config.yaml
n_head: 3
head_dim: 128
d_mlp: 2048
activation: "swiglu"
norm_place: "pre"
rope_base: 10000.0
qk_norm: false
tie_embeddings: true
init: "uniform"
init_std_qkv: 0.0205
lr_mult_o: 4.0
final_lr_fraction: 0.0
batch_tokens: 65536
dataset: "wikipedia_en"
MLP neurons of a small language model. Each row is named by its layer, matrix (gate and up: input weights) and neuron, and shows model dimensions 160-415. Each number is 128 + 24 x the weight over its row's rms, rounded and kept within 0 to 255. Numbers have three digits each. A neuron's up and down rows have the sign that makes its largest values positive.
After each neuron's rows, "fires in" lists the words (lower case) most often at its 100 highest values on Wikipedia text that the model never trained on.

L12.gate227:142146119123089161114108170128166137099145152122146137118110100109100135116102164092120080136135149164131132129125162143146166115182140138178102156131090112120118146102108113109133103107089160145116121129099103104138153133109134111130146128139104133104143090118109156107144101102163151108140137169162107137125116139100153150108135188127121160177153118103123116103137117088131139127137110106145138167138139147112085149142140144113128104105137123118088168097079105153167143145135145162141160112116154117088135128111110157137129178097149139127140123104132132132136166146111117140127118153113128139077106126100127160122121142145144167103161149123122089177118161129156125136129114135137124088118121174105117137099136094112111145139086127151103110091067101142137097143120136
L12.up227:128108143144121119163136123093174154148134137106131116167128145094088172109117146118154146091095160118140127084147163170124151134207150150136135132176139146129078146122107142134137090160064143140102114135135124153090152123120107128117131155127149098129136143179142137114116157069090135163111068143129182165124109115118118144114088119109116150177125084110105109150147111162134121101142123135136119167128120152122136101125115135126156144133166079142140139104125144101129097144118135127129147146100149111108150115119099100151146173106107111139133129130102106087146169141167087146109135150110161127143087107094092122131137144104125103110135139126126084141096174166138161185087089145138162128091117162107167129101109103107146142139131139147082132138128102134127168119112126
fires in: "in", "and", "to", "for"

L3.gate249:119163152116145089164161092091128123173098148126116130132109128125128126150113142148093126125149084131140150121130113115158107109182110176127140110146152135167128137121144098139120078149122155146130116078146111148136116177082141139138122165105133179127141171140133111129118114167153095146102109170138119119095158100113148143111176100140123108182187128124132134095105124127111111082081132112129153116141151117203140126140124144118128111143172157095130109160135156096134174140140125108105127140128128121102112089134148103123186111164112164081147115146164139135126122176108125081129151104152141104139152106154146143103091112114107107104095128126111165125100147145108130141126110128166155113140177086202139097141079160162142148104152068110152119142124150144113148148146142
L3.up249:132127123137132137145118093107124100158092116128135127162118113146132096140084154107115121145111121137135158102166125157127086157138134130162151136100184148130160103166113083132134135126119111121170107144143152158128096147104083107126133152138164126098120119142152104144148110175110173149134161149109180071116169102121122134135123134102106142122147113075110155119117147135094146141109131085111130135148154150129141115106113162152127109103156141125163148103148137149132148055141136181118103142128124106133114134141088126128149111163100111101144146166110093145116130103117136106138112157117134107141126103170133147128141123148087115131193117095133132121115168148162079183176149178072162104155144142138129119191100143154134144082093100115141127140112114114130162142142137
fires in: "it"

L3.gate1121:127113099136072116099151121140112168087145110099106157097134121123124149101086100147153104148098153118097133103139103139151129103080177175190162138147152156145103139157114184143120136105159116107097121135124143106121136109174125135131080110140103150133173089108128110164098188090160110099121100120174133164141112153143110144138174136104125113108119091093147172128099081126141163100148098128146100182110124122127164083123137117120155172076112150186127116094150133126131117100101128138115148164129136133110113130100123114115112149101114147124125155132101152132136141131159109139114104131151169158102108142166139170139100161145076133123145139148111130130115079119110127103128173112121100097124129120109150103104145122164125127111162103159141141154133099098164113161109103
L3.up1121:178105121102124109081170103122108143149134115112154128137156134131148137134120138146147169129136122166102102109144077146104128138126121169156143109136123125160165137162135107129125122146172105128151109106132127119161082121166100129125109172151084128127083110120093078157117158085141155097142139069152075169138092150138147129098147110150059138119144112136124155143152097146082079132123104113129134145147122121124098110110168146134130093127141086156080106136110115122179113116109160148137116170147143112106123105123118100142117138140121165145151107161142099130162124116127132146145095155094187124109130118102125118094176160145122168077122154127131140130093103080106125147117127122126126136138133121138130121110147102164150172135119115120154056161167096107105128102136085
fires in: "of", "who", "when", "which", "rising", "where"

L3.gate1791:131114174184104146124097106127097144127152144154098145159152144147137121148093215161130148116120116094123107125090137126140130121123136159121108131172126153154166108153102131113114137159137169122147113100138143105197149134127128115168145133113115090150127100137118089108111120145135084168127106143143109158096133113163110128121186070095091082121126116107134177118113154149170150130141168146075123144156112116094148160141182128147137154141109130144140124152109089145145133108134117116109127170102172097146145095141131088127148156088137177120109157115124170134108132104111123120126182139105157119097135142100164112117099103144104127110129172090119124124088162097141117127121121129159144146134121104108092093174147147136120121149084134162113109133103168089103133175155156
L3.up1791:112155102146155159134100139127098164147180139115166116064168125131163175150096128147155139119091171114129137117097122156148097118124055113133133139115128104118165091115150102132130157143127147112112125155166108153121092156093130103102145141112121097094114113158163130131110081131084114158100105132140100083125173109099100161088091140118122110156170148121122120100155098106094079167154130151112145066124090122135167129111166155133095149120131076116143104105105117157081158102104115115148163114123150144103153140092132132157138139114116168131158211076098125126104089078140134145161119131128114095117165130135145103142093111128113148143106100161094132106116159140135101152137140132155117113126108130165113161140129167119163144109063129113106137118135137139136145118076146
fires in: "to", "it", "can", "that", "would", "god"

L3.gate272:139106115137072148138146113178164157125129134137135111115107174128139125136105105170126138092107103163120114081103086075116127108125108158130162110165079130156115119129104137132142097146125103087144137149078142109148149122093096137152127106110110172159117101143104130089173139139115087173122080111132144120164107149138136130141129142114160156170095085172098130091162119158107122137126118128130156143201117133140125100124127149137137147114162121121128176132081166179143079148130175122117094146109108139153137121149146142157107110172112122111089098121147123161139142148117161143103110110136151135145103114133148120110119145148090112075130114105153125095134088099135156106167108132156131122157094144161131133121150128112099113123158153093104133138129165115112097119118128
L3.up272:119118131101095119140163138131119171099141137120123126153121114150106134119097103127157126119117115141138124103109118141103134115098125110144158126117097106108139115134132142111123101153129123096139138140070106115125137178115111167143112090122140135136127113155072121137156095124098119139122091092165146145178141161161112131143141112113118143155086095124129097115162149170140113124127149102153155122172111168143120136086117127132122132152142108116138115121059188145122097108157112091130116111113074110118130121156123131127098105151126165177142149125147090178178134113098108122105118114118152145143107120142116111123131133092134106060115116118170096120141097125134138109127098156149149127152075163174123142139164147104092091128111132101113110158122166107128066139079160
fires in: "only", "most", "as", "very", "while"

L3.gate839:107140132121096120157115130147125157116120152100137142148127128129154142153130123119159135127130117100139120117118153142147152122103140107166117180146132111101128125168136137123170114125170122160146114144116145124135143131133119107117169144125148122122119112088162108139108132165084139116162134129157137107113127112125122106143138183141156124120142173129137121119095134121094152132129125137087094152124178163136121054128136099177164119112168104110078152109132180121108148127133102120129159143169100109111092102117149128130109128145155097137143101167142138160113046115139142148145112108121152108100138104111122160174146130100179090141171166112074101132150117120096153097154146099111102093110115181160174087162164120120104150096153131109132146125110137141118112121114144
L3.up839:126143156127141109136119173146139112131093095131110138125113129163126085115108117090163099095129107121127169168134164128148146136113155135137143157100094123142124139097143114117155116116122169071095116142113154120121120073086112117131132171117116152109132102099096146151118136157097087141092133097109124120108107170122121076178113119155124122136054109152127138111109136139135180177084160119134154137077168185148059125123103158135136178105106077103083121144126153109154164104116129134144112157100104111126098135097078109099100168078155145130140131096130149098120124116129155147141120130097139156132116116109148179133153145082112118133110124146119130118146154084118086144146127100096139153125134135080155091129162142147143096152129112129126084168111134132115149148093143
fires in: "him", "them", "example", "it", "cm"

L3.gate338:131103110107127122110116088100122167144155139165113122082097159113165165095134086133117135176080160146161150140132099105103132124149066147119144123082120094108153143118132142143104118145156120183142142097109116113080130107111094131110149086151136116164115150149153140160102140129108160158109082120121131123076163105128093124121144117113144126103147104094127155111086119139132157135146114151160117089113162112122098090153099097164191137125151125128150113145140097111196139140110112150142094139150086097131116104169107133166145102111114166127164135092141164158152107079109154109142117118076134134141111122113127125121121121103119098154107115146141141128167163105119135112126109097111106157138114130177099153126146146094109137144115097145089127130078103154134101159141142
L3.up338:153150135165112155163148121147110122122125124130129092143164110150152108097096133079147155122144103127110150133097161112097161150146164131111169135141152139110124063096128136150112106097131113158091138125132114090116128112121109159097168119158172117132135139122168073091146086148160110112125157157164125155126136127109127114113121094119107141169109142127147145088149170118128127089169138133153120160118145092115128111103155139145153113144134117132139189147095107112174153137118118129126120134119117126099156138164110112139145108174126152110133140156123152143163141143070107166121141143140104132126151156107163136106129149146081142118108184114136116156134118119117116130127085105121130139105108101142104157104174112131175126100105137110133156145147164149162121190112128
fires in: "of", "it", "no"

L3.gate2011:134110108155097152101111093122139135153144111143124161145117166151124125076115122091096140135153088115102159187086117118138118116123082127111117137152114134166137088145130136125142156125125142137125174144139099119085115128096103114118156109099143126145102169139128114099132160096140119077108144162122082160124136135127109163177180152112147116139114143143162087137125148146144148157150129139133139147127137090154126088109132157144101151144177120085141148126103147127145128150109111092144123156126147118157119154141113083104137145127112116120120087122126108100180152078139130103133159120090077152153141138176129149125094092149166109131135108142108108151151126153167140160117121171115119110109098103137097145132137143083109134113111142099104153150117138147179139126085168
L3.up2011:131095088147103144087128141100160131148146108091156145126111129100146143092092153086137098147137090188112135175127099156136133096121133148111107143111099172140094160114096121092119152109101098082125119125163121129122137132136092093137153167138120131101123115130123133093164142113145163140129130124145099150099115150178076111136130129135142139132117117108119137117097134157133114155115130144122169118160147064173122086136107120116073131134151118069142115111139121125134125129114116131103098105116143123158107113120111076118131153129098160103118131128171100121149130114133109110126153135113134165099108143137118168126115125128124174111139109114111100155146145071156136147135121174135138108153122189096104123128117128091104147108094134099119129143126121170145172101154124
fires in: "this", "however", "that", "same"

L12.gate1743:125160167170132110146104139134130123110150121161116090127108153166110115151145138125146110136103124129154176077136141185109156156108113138185127146147100137105088148086107155087094114091124150088148106182131148134077122160114106139107119117125156125148096104141160130140127143130112146111150112135169124127119161160178140129131098117186133128084165091048126126141140142126114118130091100113132165133155146115125160165133149137149147136149116139070159101118122111122117128176090157151156148118157187146125098165111088135126143139167134119136145140140135097178105088153125163152129156125147146151136118106125155119111146118122107114118119081100149104144123159132117115118073145147137142083132125127127109127136138162145149110107097134100118105125086083184127116096115152
L12.up1743:153140118100070111150124149153155081122173090107091134108134156154126082145085130124102121125115125132121132089131130135103171152100142121144138118129105131171086149087113132096112093066127130122110125182106110143141172140119144159166129122123155171141098086184107164138108168129126118137160077131131109144150126108183147136138113143148048139121156148110103071178172160127109160119167096108132161128143170108125111112109153112150133112156106152087112127167153131137093127158124145145152135142151135138139143188137120072133154116142171102120150128157132137121099127131118155170155163140139138079134152094103148130148166130118132090100114115077119087156159124149165158076143101126142114108173150118127144084116195149129162131115120136091143126160110108131108106107063148
fires in: "to", "did", "in", "not", "league"

L3.gate391:117101126163150153137141097158160138119168119103098147106135132082076097163122145126119108113096116106107177122143131145120104150116133144130129090139152126144160159174132131101178130105131141138149135118115128115142110161078098157134137149125135138111126152138096090132108123162151145102154094150154123116163087134109102151101152086133147081115180090108177146101094122091149108110112152092150152086146136110141151099127102153146117166099058115108089118135106094145189078095115164165109130108151134151132147109136119129146164116172119168136125128166142110132141111137198124110162144101111151094131140162158110121145136119118110106164129115140115114129119147098120141116145112109112146198146121154161145118146098149091160158141076124137125107153136123151109172172113138
L3.up391:127162108105139144182143098112097124133153101113096128134144122127134140110138111101071100126124160118126097115134152131144075132120131148129138106133166159139131143104159145128135126092097120100105133126096131129150100115099136188124139142126111104120130148148089104123111111158161138166164109097152118146128149151104123120117140114138078116188130122119139091097102113107096131132123160150154137152128124121188133136094152119145156127120151132110106103120121124160128146112101102124108102132166137169084126139099055108133099108105120157109141128160139155114191138140141156154134112166161174154091137116143189136078149146180119140144145112113084147123108106142120119159139151133106161130077130173132121109104119125133126123125120088109107137125106097132138126180148163
fires in: "it", "there"

L3.gate324:112108128126148192113092153129155123135166133170124117116135137119118131161150125094116182138162164134125107110133129133135169140171116123130154106167130118099067116143103146129149104121125150130143183116105131136088142175150099119118148127119167104172158127155130172113164137114144117111105118144143110176134116160163098176125168129128104181102129112115149147160143129141138129084173110077138101162104103117097199090131112103112121151092133146153072125133138086154105147112133110133158090134119114135157121091138127101165086118089134139140124140098127175124113139136132139133180122167124137131139177133095142129129076092081160138101142126125114053162147136113114083130139101108110137158105109121118147141091115119125157116104129110078175120120133124120098105120119137
L3.up324:191128134116179158124155136133096091101126168092106145150113115146116143116135126142112154153125107127112111097131155132109169185120103135113122091133084132107136124122129151145108096114153114117138122113090158170136157091149115121162112104127158117141094121092147098113149128163106123089134134112133087116154094159145130144179124136139121169068159099116088154160108127146132121151127116117140178127135165161127116095136122129143092141173129104081111100132180138115119099129134150158151101096163150109152110133152131128152108142141088124106121108171121147134113124099149094183106119165120087158122118144152087115142146145105108132092103168129141112149139158126124142130156124128138096126110173117136104097121138141153105148133149157152164077132123124127112111128118153
fires in: "of", "in", "through", "also"

L3.gate1824:114179104135116086156162125140195139138124097140114153155146081102137151127118117146121116144108114126129148120065131123095134132116123121145173077100184112150152077167172157136145083144154124114129091171112149101136125108123109134151142122163124089143123126144137151140136100105101131121113115132120154115103134147120162134118116139105127158138162102119132158108136144104148158122129096166122136093190156132198143092167155129125139112122149122163111106136127131124129140168123109086111118185168152104168157161190136163133129104138111088156081120094094118144130156151085143159103129157157135140156132113170150147077094136149093077092134105120149163107061120125121159131136133147132114117144120119148168112108141157112136132113172134089125083156128157138149125123116121
L3.up1824:157161112147083117155125098158150145128125137148137159116139102107136131136133099175162131125166144147149137097094130148135109110138145110119167115139182127194121090154141167152082105125119071144099089112108139118134153082123139124080120148205120106110112131073119141096154109084126117182121118153142169160111138147136149152145147133180137145137155113114138162119096127134154112119096124144158107086164146123115088139127135139158114095087182134126115147144138112138117130136104112069098134174125108124164125157111152179125160126110123115151089106119135099196101138108111118112093135159144142121149130162148144113088102161146137123075117084117152184149122152144139178154147127148133130146139101101151151167116116138103140135124157196110105116125116172094124098077110110
fires in: "only", "most", "best", "last", "first", "all"

L3.gate521:154129149116102126152132147121155109152123110102115156088094112098124151124130088166093140124116118140157131181127120173147124104147145160139147126138110109102122114134142137091108082148132145171152114124106106117093107149152098102133123168124111101112114129115146114147123129123089162153122153150160092124164121100140142115102139154098160078101114134101148143161120121158147131159133110155147114099127174142098184109140141172098120159102088116156155136062078191108112121144109143138099111142089157109153147118128082114154086122146114167098094091157140132114130111116096131158149108145143113092116116145125132142116079134138139148125141092121118118106089159126164155138134109154087144157144163149169145115173118177152133137132145154149116164101156131147154154130149139
L3.up521:181145109158129152109118128126157128096109151148087108168120145162139138106081084162144113108129117105136141127118127109112159095115104087124143126124141160152097118141130111122102113118163111143104093158168163067169147093140151121126121126115128094166163126096145149140101121127125069100131092148130079148101124114141105136137159096148137142105152116093135131156116117117174116123170108108117138155119134089112140110078140157162144137148116116156120146147096149110096123118145154168121115104141097160093178138142105127130105166097123122114062107138154148102154116072186160103149130133105121101115136162156097131132062106163147143096165119121150130121096103168168130108122096102098194129103121120129160147169150123157112130103087109180152128113132075112131178128110131
fires in: "2018", "2012", "2016", "2010", "2013"

L3.gate1310:114111170158118119177144160108164129104110129145100172138116110115138136141145090131114119176133106114178119147090094127107086076153180171135155161108121134075123093147117132173133145134131108137124121139117129170146152115127125203116150166108129092104080132142164079100150141098140096136081117153104136140137141121129124125128115141151159139104129133130118102107171134154137084141141164122135110156143146107157133058127130082111114119082117125109134128136092173134133119095072126125117140154145179119132120129091141150125132127125143125146100139138142113127120109162141146128144127143138104138077099117112156146164136172131128156131155148103137125116153127128098146126124154149073116150177169105139120115110167111124147150125162158157145140093158128115133116108151111
L3.up1310:128116159138081091191110131108112116116100132115157173148120138088167147136126133094125107161134137109162084127121115137116121125130119139141123162126141134109137137155124136151124103106132059137135137126163109133185186118142117164107114155110136125126116107108140139105110123112114137135122142172129116127098134103129144083127153137162195178128116135088111107141154158125135143144130154104156113158151151057107122073130114112118149117122141154109115154125099150114154132116098103150126148154151165119119160134101117122129123162067126142150092148126097088138143153143152141106149131143146127101163111123138132171160135163157141133141164127151152172126125066133105135137116140174079107098105135130150143072086164088105148134130159192131148115089171132144137129127164136
fires in: "the", "a"

L3.gate1999:098176109188104144129123149097111118129119080167130114101140117103128070094122139118128127141124112110096124132136098144139066109165167146100155176121146148159110128138114090136124161134123113146131095146108173135122145137056140115164156171104110146146124142136143089138140155100103093101143170108114134151103148108126134129109189104162130127116134125144130079100103112136155130140140141158119131141129149134136120118149134091148151121157124122107131147124079120134124119112097064136128114132093145119125128121184168132122146145137112179125150115152094141075140129108154154095165140131106161137162142131121144098103089120131120088140147128123132155122125134169149077189143123130146112108118133158120117180111138142131168132149076143106180114135101139137161158139095145
L3.up1999:129145092158111150120141154101158107115090110182174164093152137152142065092114154111115134126151119103131142102145094141157111143176088150082148166125107175135070152153145105151111132131102145119114082106123147140117117129084141131126167163147112167132108119157155115095143191103120109119113142139135167129069123116159135139128149101180125137170166118153144083105108136159110108139135088121104101163163170112137122114125140109137132117131142126127137108142112119108127119131118064146154123130123137127138104108127147131121117139150140162102125128122096133063116120150155153096142134124089188147128155141147150112095128114157145069153138088138100148151141157093148075160148119176113094114119138147143118131143112132115153090116080133149144117089100113145157131128117096
fires in: "that", "this"

L3.gate698:102145117132123143122163105120141120124131107152149146135112149109091143083129066096108138128142106093131131136119170080133124094151102154155112099173094138148104149130137135138146117134151106124083096114114080150133117098186136113138147153155151178122143148158117147110120167105151126078098131138134109152148144100148128090143089146080126149149121074122136160142141117124135142161131189090152098105155120099139116120096113166086128123130110125158132137150130116139138127152103128164125131145143140109123094105105134122126112103095155154129116082128154136139116080133137140120135096093130125162156131073138118123109128144124119146152139094125123116094132143138119108128152084107173095103130117090122092125112092143114172157109087117123136199188132153145137147129129136
L3.up698:100155116139112153162138120120140129122114112166123143151111147122093142089154097113094118116115123097157135129130160098134103096162101143164131099192091146160108148131141134161152130113138120118102070121103077134114137122166149105120167131136150156104132128147126141123107185120133112110113122129142126154125164123108141118138095142114128136145132094118140159140139122098139152137137171110159102119153128094122105128131099146093143112149127117167114140140138112183129151125098148136116109124138164143125109104110128115114121122098144143102104105110151153111118088144123160142136113117119106141153121108162123120103122139140123166139122112133127094078116132133122110112123093123180104085112144113131105134118103134095168169110074116120118189200124132156123168132110131
fires in: "9", "2019", "1999", "1989"

L12.gate1840:092127177130125103144108187128102118104102103152156092146123122138098134139127109097118118133170126106145095112178119081137103097169123108116112148105121114111095144124111112070144138109093136118143137189069154147104089128126107066124127168089158118131110132140143134118148100133150150152079122124169138165109148112155180131128148083177101152120123088106101134111120153162126122109135109111126200109133110127148094158150104104154088102117112136113133128125104111146083125087114128136107131144187125087139107124104129161152095123132156113103163129144129130147110110134086125116092110108125123132099125115121115120142095130159092098123168137089152102100102129190096126160177160137063122087128159099116096102161122119134102132134111084154148140111135112126114096119145119
L12.up1840:139112182161122096119115159147107113139114153156163109147113134116085117112132156125089117150158092100133085098168092100166139121135100091131132143144127137090136172156122114121103162124108170155132141180076139150111107138166138114138135157126131119145131128169138136150153083152130069148102108129160145172145117119132147133136124113146135159155110094102076115133123146173100111127134143105132201105110120128180108122115145132103107113127166134110157123125104156127078101150117114148123127131154062112108136099084127155140138142137148125142144147160105113123138124134125147162101139103143157100115128126101136086142125114101092139134153145089111151094140151153110131117146149126079134109159167147147101126146164122121111134159091095152098179112113153135116111121136117
fires in: "as", "is", "a", "played"

L12.gate911:127136137118128156144119168119152184107057114166150066151155155090111122140125157129132089114138159178164113130140095110169125137163142115111152154120144107158136159127122117131177116138108155136124098118101122117111132132126095130154138162106144138120103136110134091142154080154143144119097099107175149116101116121169151152119124116103100114120104102103160116108120151155109138125131146100131135143121140177144095088103167181098100128135159150170152122132112133080157096088132113144122107108152115087122135130107153147166138133120135169156101096157159127094137134115150089093118114163143092107096131105134147143162141171106147145147142115131122114125192119144140110107141131120126122099151082121131140143139101079098148124157143098154126120150120146065091121160158104
L12.up911:117121125110132173140127118093142187093094134127151129121163120092134140132108151123116120118137163141125156132186115096148149157141117156117132114109140131134090145147110086109126096157145133146106120162114113127122134131111112100118143154130141120135157110096114105121154081153087141128091112119151106115113105141169140159110155125139102148106109123131112096081141143116080100140117152142107164119132131139146110129067185143118157112163144144130171120111121135109120102116173093138093115093153101130114159162125135129171111095127152125168150117111151097128165150111109110110125108122170134127114155149157081162165141144135102143123113107136169096110172128136110084151118106114157150095134114168134109143134124061120134128152164134133159137149117124094112107116101110
fires in: "as", "was", "is", "also", "became"

L3.gate1741:171154112105116185160140103102128145145157143101116107161147112135160124137141161110118105141084131123107142138163132072125120159128124092129077092111128146156119116137143124126119080122175126123145121083140078087141106127125146149103128181127134136101113124144144114113095129142088159140133128113146117089123106136106108114123101124099117116096157135090151149123091130147106144082105085145139112129104148128163116159092115121115109135139139182159127176121136166077149121113148147116116181159102169137094127159129070119086159140095114126115130130119160123115122163149120147155134176146149111164115108134111100150135138113119162145152115166115150139148107170105112159123109128120123120124141106102091145141138112147148106139110124169116144101129153166116125085112140113
L3.up1741:107110113090092127138140145117161106142122119136143122108130152143155128116108112125130118132158085043155139132143156133178123152139166095137128155128111136105131136166131126121125172127128160119181146123137144104160140157119155091133108154112138108144106100136151113142161113146136171100114140085088094154133104116143104162113076148117126132092128097140142124090118172140117121129166096130126158114085116068148087115162137115130117160104133134152155188139166148074116105150083182091116157090143139160109157145115129133129134158062142120124114110182149152111074127139091161082143081149116132159124144153111155129119106089152125127148145117127131120133137136133128136092112120135090145117140123093141080114123122134133121151085108178120148133098111090129127125125178152
fires in: "19", "18", "2", "22"

L12.gate1538:099112164117097097121183153128182147155110114150124119155122111099165106131100078124113114143136162143128114147136101131135118131165139125101092113157158145149163124117092116182167107132127109138137089137110111140157095154137104134146121101106152131175092130140114130144159136114116126152109101138115133116114151143136083138120145136149113097173107171120079115082155165137107170123087137133112148109119115123121160110074113135143125148112125113131138122153182147160136164112121080162132124102102097137143092138113160092145092135114130124193140132162133128093132184153130120111140137137108145127101143135088082142098131115127167130116140131129125116109120133115127094122144134146094155161124073161114108197099129121132129179136161151117124103181146121088106132126153140
L12.up1538:134125139123096122151161124142188135112116132126125126158117111128080096120126114104166135087114155100155136131111091123091134140146127116156169110120112154129155151109158122135111087147070122157146169117137141130106135154086118122167139099185182136126106107127105153123091146108140087147153176092119128153139145133173109120122095144124136123142105147134109192127151135157164175118088116104134139166137167110130131132132139097147151128124135081137118116093120151135131147130144100154160092111085080129131102114147188136148081122165123160122139096165115122120149159112185157119110091130092128120135142135146100147132108112176134135140135104126146160163097107089114128112133107135115126137105170132108073132110088116119125128143142151153151133150112120123147128114152115
fires in: "the", "of", "across", "in", "within"

L3.gate1190:114171153157119188146104106094130107146126121102157138102074148102165153093119119133114101125124121127176141137119152116117127088121144119121084097112122125133077162137118127095152192096120113175136130115145123129138102138115143143140101202142099117122163142120152094110120145091101136152127130143102133119111102111112066149153155163139145142151139126133124116115105163134160125112104105106132100128119122116157176147087182088158113206120126113143116119135125161147104150167120148121182110178133103113128127148140111118145115114111143184097120119156149095153150082120158149113088097124150119162178104139153117134101134158160124111142150124122106113105152151098097099122163155146085104097098196152148107145117162134100113168110170131172119144148119134137119166121150155
L3.up1190:100120162113136105123120096115154154141166094110128138167105109143117152147105112132123122101140180078124109154127151179166158136122139136113111137118103140102117138131152128103169187111104105135135093096126104147173109093129115118131127156118115144132098100126126090105123108145110130128142151133154138126123121106128129149158143120150152087146141087146131138103117140121113136153131130134161167097101163080099127097124130117143098147156108092136135129154130126125135095120091105102112143168100159108141118060182093134148149114154125110132116138121180109122141115166226133093126138146144144155165106119143128176116145146118126114142107178096103082122123194118153125112124143138123123088125098143086149145117099156101120101112126151098130158113100106116166179129131167
fires in: "this", "these", "thus"

L3.gate619:176141121136116103191099172111116141123130130102147128144179126112122164113114129117110074106147097100112114086121107183140136104124182150144088183161112124135158168140123162109113089150134131107132149136121087138130102121095115117110103135173150143117125130088133114107103163147125102139127118148114117164139156131106096157089127108147133154148123165125093099141100123131133131078177166145140153125164130149137123066147091084113082120127071111083104148106161125110098143085146132115135138116176162098116124144141102125128153133124154116147151094132131116123135176072123123123161134145141141102096139142099113139135090145123137116146136162147151131158150115166150114160148131166148123108146142138134145120154124126085093158114169115165135131151153100092140138103127167
L3.up619:097116099138100091167117134125125122109139144088095141114109131129160124088116138139138129150155105122137087111161123199099089147091121121148113169161100135127153088170139155145127102158127099132161103149179103173125145172130138139127093176168110119130097135114143144124128171156114124134132138145110151176104160114096111121086116141125061143103133120096101100124093126130128094161121162160115151109152115119126119104167084106130106109167127170110096130118133123134106143109143076158158132106128153095099147157105121134122124087096172118153115128089165086152119148135163168111152138138156091122131131127104144114131106167131154126092117181143146132170115093194168155183134119146115153130114157125168113166124148108132172144137161150150115139137148120139138149121172133
fires in: "the", "that", "he", "she", "a", "it"

L3.gate1573:123114113176134125148070154104150158137170166119126115117151153067082145069132115158100170123160121118108121158091115108145139143139129127130096157114132113137131098176111091108104114145151101096085126184124142170152135123122103142160113162105118104082134151125137108112159137112165146083130112114125115095055085108092117137115171134116086138132173158120105119097126116140128168127131156141158148145092119100162133101097130127104079115114091124127100180131129131144086169115109102162146119146134142099134088098122163145158119110116098181149140169124137103136132154123136147080074118126124153184165065118130163152149100147108122109124159147095153126161110160114149168128128126151122122111131109122143148144125150141095141113102153136085094124114156133132139146141137136
L3.up1573:155127133114114139171159149143131111175121180138099128163119146110170180161133152112125123134134143132134122168140127117097121087107105164125160116145080154099116117107146116110097159124135158136094111125123134104132096118102120136105166135128149156134075126105139105086146139133116145159148128141144116137109129135118142143162173137128145142148113169130156084095116115167145147148100130140134122166101186122138131140129116121117167137151176082088105106114136164112144161145107111141102114111114119132137092093156114108129141134136107144121120144094126105094164152114161139092140121149129126147164150081161158113130161104117106135130115177140125080146158114129148142113143117110109152107125144123136118096099119144127158154141098144131109131155113159151130143114134118
fires in: "a", "an", "it", "them"

L3.gate141:153155118168117119078126172156121109134119142098098144093111148138100152148136176128130143109159129127158128130150090123192135118152120100105170103096158164127101164132113139107125081153100143101170127122112117095092098114124088083098125097113111148108103156104109117157146096152123152090143119128144111111127137128144158155154172155087106129115059098173117140122137115167148125144148089144138150133138073103176129130129152148099147149120125137146133086102089119123132138148127139144162117155133101151127109119114108077123135146182102115147163171121109150127152050142113121154134139156135161154117110134118105146108101108141107130080098141169133103157127141103140134153118122140085137133140125166142088117137136120112144156125115149151151124132134132127099164127128126
L3.up141:157139096144125113127147093130124110170156105133123130110095161129141116122135108142130143168092161102140083136141092160101138157130155145101124063155128135117173134148125114153129116114101121089146139136126136096102128058121106130135160127090158109118105158106145142134163095141107155112132142109056149122120134173202145146116171135096141124143071161111125125110154135133150078180127100124134120109111116108147108119170139074126133141113092114132103130123143094135133114116132149129146150124128156123143079128141088062075124100108155143133100124134103098128160073145109151144137135097105138080098122142115144118075129107140168109117120092094131134136143113095125132136124080147149135144090081146110093127159123166161126139115075156149072123143106145115096142094098138
fires in: "american", "norsgaard", "america"

L3.gate770:126117101107158143109109176122123121089113104164156134102142132172086103089132114103111159116110129170153146101123122141130096163125180140173146134093148114126119116126117162145157131142120140126108120153185150154088135097139154142168121110173147157147155114131170160131131128110141139132111113124171151115146093117114131120109149173152140130160124148123136149163139162110100145117125157108108091136126141146150136128081106115168135164151108118134127146156126129156114106181085148163103096120145096174120097149098173121158131083112126122128141126135111165120105123133149141159096142099119149123141101155122087163175130137100108147146161129149152140145092134087129106115155120090145138103169101123121131146143105099106114170130134105126163155156122135100144104176087124
L3.up770:146167121089150128139155149120168141091180077155131134131118155097081119123125114113136109164118107138149113158122121122130159137151138162126135146124104138182109112121165150101126127144107122086057117118121134144115082140164127111160145121103111162126139096135125154145158124128171121157112120112156144115124117165120170123117139138123135145176115148159134093139127128137158106089167116104184097122118128149165158122092148111159098142113085169150132103171144110145127135136136137143185092124107132158132122094123079133154132069113148115115189137130148163128093148107109176115140152144173126160176118159124137106128098122129131165099116110150128103146111093113131127127160161168127175124118082131158124143141123137100072148147128102123116134171123075120131093141150115
fires in: "the", "this", "it", "on", "a"